From a checkpoint of a small transformer trained on Wikipedia: MLP 1920 GELU.
MLP neurons of a small language model. Each row is named by its layer, matrix (up: input weights) and neuron, and shows model dimensions 368-623. Each number is 128 + 32 x the weight over its row's rms, rounded and kept within 0 to 255. Numbers have three digits each.
After each neuron's rows, "fires on" lists the tokens most often at its 100 highest values on Wikipedia text that the model never trained on.

L6.up1803:107135171133147088039155170137110087094151090138129141127135116147133107133164092088110148153148117152124157182126115108120109136103125072101079174151090166083183146099110104193159150097118126129153138122085211143094101084172098132170120142134075126147163081127182095126205148110116062104133086146124067155101141052079115165107123139094090078114090082118154110184160162147078101101123112125154129110117092120131119127177098165109139119136106126164150112180134144155134117118129087105116148104160158105060135143084119119147105127141088106101125174180158086116122137074110143100178140136177136182074163162187156129081213085123083107147123135151129155132086106145149176108114084122203127101091128164128159148089061061167152097168073098127086161114127155118136150179134167
fires on: " In", " of", " in"

L6.up1012:102169127142111107091149097113073119066134196110142123199170137121139133124143086114115061090157121156144119150099092125159141198119110142106127120184084206120129150195133090132150099125157111115172142191189194122127066132131169087127148155133105067130129159161140163142155143100126095125129169113078102101100169095129123076097132147163104114073180145150182136126119193166132071116108095138107114093150123090103134084101177110102123122088123107120109095139141168121157082146139100119124107121141100083103181140124130120104079126146103159164136124122130097138182122093132165153151128081152168156092072093123088101143169096138152113157068165141077179154139115089133125160115150107123193098139101077122134139128138089110114072191119128152088159167151119107132151093148158
fires on: " of", " de"

L11.up1555:112136123151148092146146136227080103148076151136118128108119155147151135172089113141116138183205106129099190167106100158164134150066141216142118127061172122146131138092077164147134082141134121144125082183165133143131114133135105095213117179097079116081146088110124239116079137152146129138189088102104102053156114082110155168097109103120095155102178132178108138142165154131084175130122197098118132131132089079106092062201115138040135083106097161111111093130125108149183113189164098091102070094123102158168145118164140088146120123069152173125160138089148066140119132120126124097069114103069087141097101140082173120095132116130132098129118164080132086119171110158158081157117117117109153164115096153093154174108101106144119176111145190110128116113101137130108118180072116
fires on: " an", " and", " An"

L11.up1113:134130108137136155138068173128137170142132151150088132122185145090159152127100113118108156217153128129076118214147125127130121142107101158165127183046185152109137150119167200122119106154099147145157147073100129116136154198139172112152129119131127124166108141142132144027098108122117138113036144086123074116143129110096095127133114122154146059107135161073163083144132101105128207173143068103130129191142122189114106124181156116137195179123123142107126163108124130106127136175143158087138111154133108152103130099133105158092103140098165128087169178127090126117115192084156138120171162141115079142165141086168062172138093108151148145118129087142112155108145159153135162109126163105128125072062127063117143172171099134077069121153134119082115090120145147087078083126080148
fires on: " to", " would", " they", " I", " he", " will"

L6.up1116:138145205150152174153128181119066115140142094108115111138102157169156138171185112135103118154103139157118166151165126103194099152100165188152173172144152139119117155151080164083196072098147161135111106140180133122044114140123172171132112046113095140085080086105134060114144140160140090164161101118153139088113150176159090142141160066075072136067113105134085142123171121120103155168154185111123159150134158109070134014117089051138111115092106117157122103148120095109116160136105085104112204197138175128122132189087161109082195138191127131191147148158194108172144148121157100061129165116106110119072102149117083147103093105118134154082156122181176127089135184142151055161107112137104122080177102153143174132127174095115132104145201122095111111078096111171111124114111145
fires on: " A", "A", "This", "g", " C"

L6.up1503:150140133098147151109122072172069131158169109134090108150110196121115159075137154136156089093108159130174123091160165139148150140128096169150163163170125150131149147123181156096124136064151142071134148157090079101135162158073183079108115108163158111191104200181140208131114172128115122191108097134135069105133161074087176125143167175090162129163115059142098161144104157183151132132147102140136117070164149113173117163177134131180117106093104139090085131143113174101122076139083176134109108110126033153101120149081193119092152099147067088122152137155207165112179093107111140175103159101178099173101095169079136139134095114148070177129143127135153122137134123139139142125124101114129134147155152128143121100107101165157117097140084129122111089142160144175248128186153163
fires on: "-", "|", " Notes", " Civil", "\n"

L6.up1837:120154241161124043173136161195123113110172121141159145153149149177104163154130130162123134170147098075123224167100133136133114144164172138103127147084109124162101139130173156128151100144143107108104137116113126106140107213143160147118150182061144107165091116076103154137123048098109117096162091136145133135105122158185101143142129110103153127180153086140207081118148152095077105114141134137093114154158137136135167131154124112101101213142086111147132134115120108122131153051125064116085138099137105133123132118075119123067100150170132080099153112133143069107146130144127133092090168153155082124089105140126102098083115172127130147122112151121118118162144142195132062131097090114113086161140147112128167135111107203124173104169135170122164140058119146115129128133115087
fires on: " to", " ", " –", " and"

L3.up1150:138150140073097176154125122148125076153166116167194130095191149101167100150190131138136164084123103124154131147122109108145155121151188149147124137098146126137086162139053099141097102068120123161087119102076121131105172086122110104112135120119139137077160145078124128093109142115113129097142114137126103184147066159069096103122132128077154189093117167143088143102182097160121129139118093116141140132140119157161139161094092136084119151132126161087130091111105136107188110118147124143141121128131130184104144117090140127107123136107175143105138133147112145114127110143150170123140125153110144165140119139093153143084090099126145128158127094111121134156145105052134131130167112117173088129110109125130024188180139218166135183137067146132137191131143129149103187040182097
fires on: " known", " system", " career", " Association", " Pen", " works"

L11.up1324:176135147096099124108105142126119162136074089166100100105101147124125096106113116141130136174132088106192074188086141154103131115175106136093130086198145120078141168135097157115131139149104106143130103119122124165066082157118119134148101151150116150194137067142112112082053053105135147091094132051089130141108119175144105165143116105099153146103166084113151138165186125150146143130139086108134094177081150128080127114138174120103105124152124138111131149111158155100159213150158155112163077121168166236120084101105077195094094131077133170137140122118131155125138101142127128148163137093170175058094111166143154147158194107126151060144129096135169099090110163160141162098108124127110136049103118075123101116126155091157091133134144161206158101140139126153138139124106093
fires on: " to", " would", " not", " may", " To"

L6.up1160:152165133147138115085103120120078086144162116137155156111178161127186143087178099144142079124092180132098142195181073091145092163129164169112147140104110177065142158087121117176144106091197110167139117171170102071107124090118168118151141072155110060108104161161125179128202155122124074106135093101130100140095150084084108149046117106098139182065139151125130128156166068112077135140173151096125135131103082133098121166128115141109110152143155139071058116181159135111134123090129089092132132178100087119120141106095204128073164141135166120039147128119124137114125095102132115135097168120190114127151107117111134110092129105149137119128078154157135169093079161069162138107136076149146175164119130151158140160100112050179129142167132136140116077115148158161067157070111108
fires on: " A", " An", " B", "A", " In", " B."

L11.up78:107093139154146178124131135101108129090134083090148123114126087121132096126116111146137096097121178169151137189163116087133165163133099152110178178153059141147106113119144121159127144082137140081169147081136080174172151133087133111046124103127151096211120125142113074134096160127197094205160092172157166123140119095102125128109133101118176130175084182163123147135133137089127099150096102142078086071129141125138119123173046155112126124124081144077135109085191133120133193118149147183090168106083159187147167127111099163136174131077138111074128176129165171096100134143080152147141091115136146148122119156168086151204114165141113182126111112128157091062130097114104189089084105150143151149121179096178110122168102093155134138081076132157115119174094147131147023120182163
fires on: " a", "-", "'s", "|", " his"

L3.up1391:130114133131169141183124102179111088099141107129094121108079146137144126120126130088129140167080039057133141102100154177073023123085091107158131131115071121190084149085162156133133160103113068116139113156104118145103110197161114079148056137108116118065143099146146130196072140156084103147124108142161125161129118101112155192144129124056091113132124140105132119120123080180141122109123125171126125106168101109070099088152119134114093080105172169131127106133104118125066105124166145118096098106133113075084157091107160122132079133147172130106139155114117121114155118058140117156124128110144112132115157104149112110145081126189108093110164095062143175134147059145167152074113167137149129088165111084186105103131076183131095115102189142159103140115141086135164124142192133
fires on: " had", "l", " scientific", " need", " field", " take"

L11.up1904:128163144075150100147187058151071149133081163114109172090127188129109115123088129143120054107180151161157102138128127115138094125072134053141098156121153191133157166088098182131091136118075147109130120181117123158113128134187168174185031064123193146117107113111163161145150107116122092174136037154166206143121118113100089139116136152167122111103119130130167134146095104194108147184104165105128087144116090064120158065076127140122154101171073115141134103132190103173132121073121147084096133095172140117108130112148201150152104089129121116090106128139128055131131144129084107083062175104086163123109114182162104129130126164127159117087099180144121190134053110142139151123128146177120164162117153136136143135102120157177054088152104121097167123076133165149101134149089025
fires on: " an", " An", " Ajax"

L11.up1763:205116156127094167145123113104099150178087133223067152095177155089159096140152118108120134167100133116182110095167128140139135100143088172128120174075145098143127102190147170128137146120137127153162172120046130115125171189144143172143093116125108130168171123098143124070105160105129103124110108074102183124146096127103157119145083137170157127146130122089134121137110163140161152182215069169145126167116156165126113100128168142095108166172050126145096117123188085081142116153174126109176156106121122120084105101159134173077097104107132146164162095075106095125108160097106120118067021161149139160124118185113121161133161124181103159131100124131136172086109161179062164127158128125132119073148170096132056128117109088126101042073140107091203168124104134129118143123180178
fires on: " to", " would", " not", " will", " could"

L6.up254:142135152100069093135130114174082121122166176078153190176130160131103140123105138079131114062168129151162116214130141109185139118077092095106178140080138177203162092121139136086150139078131129170129157117138172146149123124162064082182107117124117166106182055084143130174105145076180217193124092080100169133077105100119137116047146130090084110142117151093153172133163094157122128171128177103215104147155166129131138069097150129111105121158121163159111122154177141110142125073080125103161082152134147095149077100169102098129157127072143091088141143135124129162081154145086131138154089126153197155111186120168127124120100187149097119133121197150100169177132136157168164169166078159164133130086153109080100161139114172102102098099120129123094174121099119212150129149049164
fires on: " \"", "\"", " ass", " \"s", " el", " \"p"

L6.up134:097158118147172105173128132096058108143068133122124098132111143105081115155111078141142125138181080131162096132121124158125162113170164091131118048134091131172133149143158164169133191143155088086087213090072177133126101155126088121116184104176118165174111143127036139101226137163207088165140185158134167156160108057105126143063102155108157042124131097124146097132065141155139170100105121122157111174161093122135135127115145149206144086115110145122064117171115140167122167145167090142141133150118143096123121113086090071140113144074136003090109120210111119175171161124147107154167138174107130153088105175134147165135120128123137105088132145142101113137108132149132166098062104130144085034137132158134157137144103179128105094126120104092103139123147092084111115139148123
fires on: " in", " v.", " at", " In", "In"

L11.up234:189171176143107122138137152147087121106089096197124136082138105087103137146082158164107074177146164207090099145124193125138135163146171145040138171107134081148095072134118210116091156153151111121167158176128106137173132138100141075079162128167121137187117158158183144082117156135130108149123134127073144104169086125152172154113162124092127106130135163117173090091147119135140142106150176099128106084102175147098174121135085207127122127169133098159114105096136148149163141104158096090096101095142142063129163148153137126180141144100063152095193179113130139213096207103150110138098126167095124166091130115210113176116138095136109111074091136129106083075132054136043138132102105143101165135180115124082165141165151135149107113114116159071158096152112143115155153133068072
fires on: " an", " An", " Ph", " Sh", " D"

L11.up829:095134156158150143144157160093143122119123057136199120162102132164173163150076091133132119121147144166108156083151198127191126102072208157195128032109177099151063133179168145127113139184124095185128119106181110110135128106092147164098137176157185105124103140137099093125162110129123071117127103097120131112159049086171094098109210166166120115159149139134139096162109137081126104117123123079086110107134102072152114196148216066145086098130126107095158071114157146143118088152138067171155067084091096169151138134148094119098124139142107133107157093131088099123132144142138064212121143132129122160119095095210101124100143143103090105079113156128192097144146179156123127130129152078090129165128117181148076193186080111178047169128153144195174050113105129100140117099117117
fires on: " an", " that", " for", " who", " which", " as"

L3.up50:086132147080061105116238189160076147158155122162139111129139129115068182128108103063127133151123141169142148121169119142105087145165155146092135141127135124107112119089198148078116134112152114136157117076131144091117117169100140076099145113120103172134114153162104137069131137144156193098157158151145085139061143146119096110140130125155147115067160063082117122145179118147125132115115146092125150178099161197184141119098128121163134123132131106150130158147190211148099109087196181158079098095107146095095164089110171169102186130127141212119125116134097142180087120102148086116111110101131134102124117182142169155133143145100100157129137075174118105105129110105207148139173036136149140152142133120166135139160149110209114135156152119130113098102111110195185162108157163
fires on: " \"", " “", " \"I", " ‘", " \"the", " \"L"

L6.up791:124130133149086128160159115102137150096155159159173179194188099176124137111135133130149150190115135077125167191122125147086145140158180129068123152121172076127144111161162122178098116123158104137183148101180068127181101138125153157112117159097128206109112136107097094107111135067109149064126076118130067139105107105133091138111098208152099152187076133160095115122183129102110126122158105163139118066121145134107138125156090140097131085069123134106094127149130115112139162152104130109120071079084129125125121145169107102093099146111111163120100095172115147155125116149156120134171143102124134115112136081087117107140144184129152141124169167128099104105172063124156156116219109138125131071140131173080072127113156126157144072159079156070086107136107161128101123098130107
fires on: " to", " with", " Pow"

L6.up583:189079117123069111119089116124067083113120116098069116108049147157105122156140102059159111147133125095126113162110116086159092158162091175109120116075097170149136150125158127120144208182119125171198111136117162147135144117164097111125127102138176149112119091175115145150107165153140115212123164108112121199122109117091135146087130080106133114082145134137157123110134142072168112167120142102134141118185089113036127143095086095114112136164165061136073079126128119083097165162158145127147150131142140173149109173133073148195094151092155140139120094136128089118145145095104107127162119105154164154171132119150084107139136158132160114063118133087144202116081124128150123099120119178105141174117101090094088133117138191100170155146155114143126129183161141138080166133128087
fires on: " has", " have", " had"

L11.up1734:126128193146170166145126144133096148105164205138132125071173070152184143150128102123136066095128095157172145080162123058141131142154130151151143031139139154187146154158148131077117177152185148110173120160175108192144135155130036118155090148174089147098091120177113087163162131155158096124181130078132110124139151126093161123116142097128115103138177122108137060097151216162099125117171138134170131085136149125102119127040118128130098134136115119116126034101151139111129068107157136107105144094116118122141154151141210098075148120086141128148146144198171183065070083139117103072078101150122109129128145099117100120162123129149090142108147132134149139131090170146154134117096153131164162111111121125131133125144081205121118130152141135047128119125081068152132077089092125
fires on: " is", " was", " are", " the", " Festival", " its"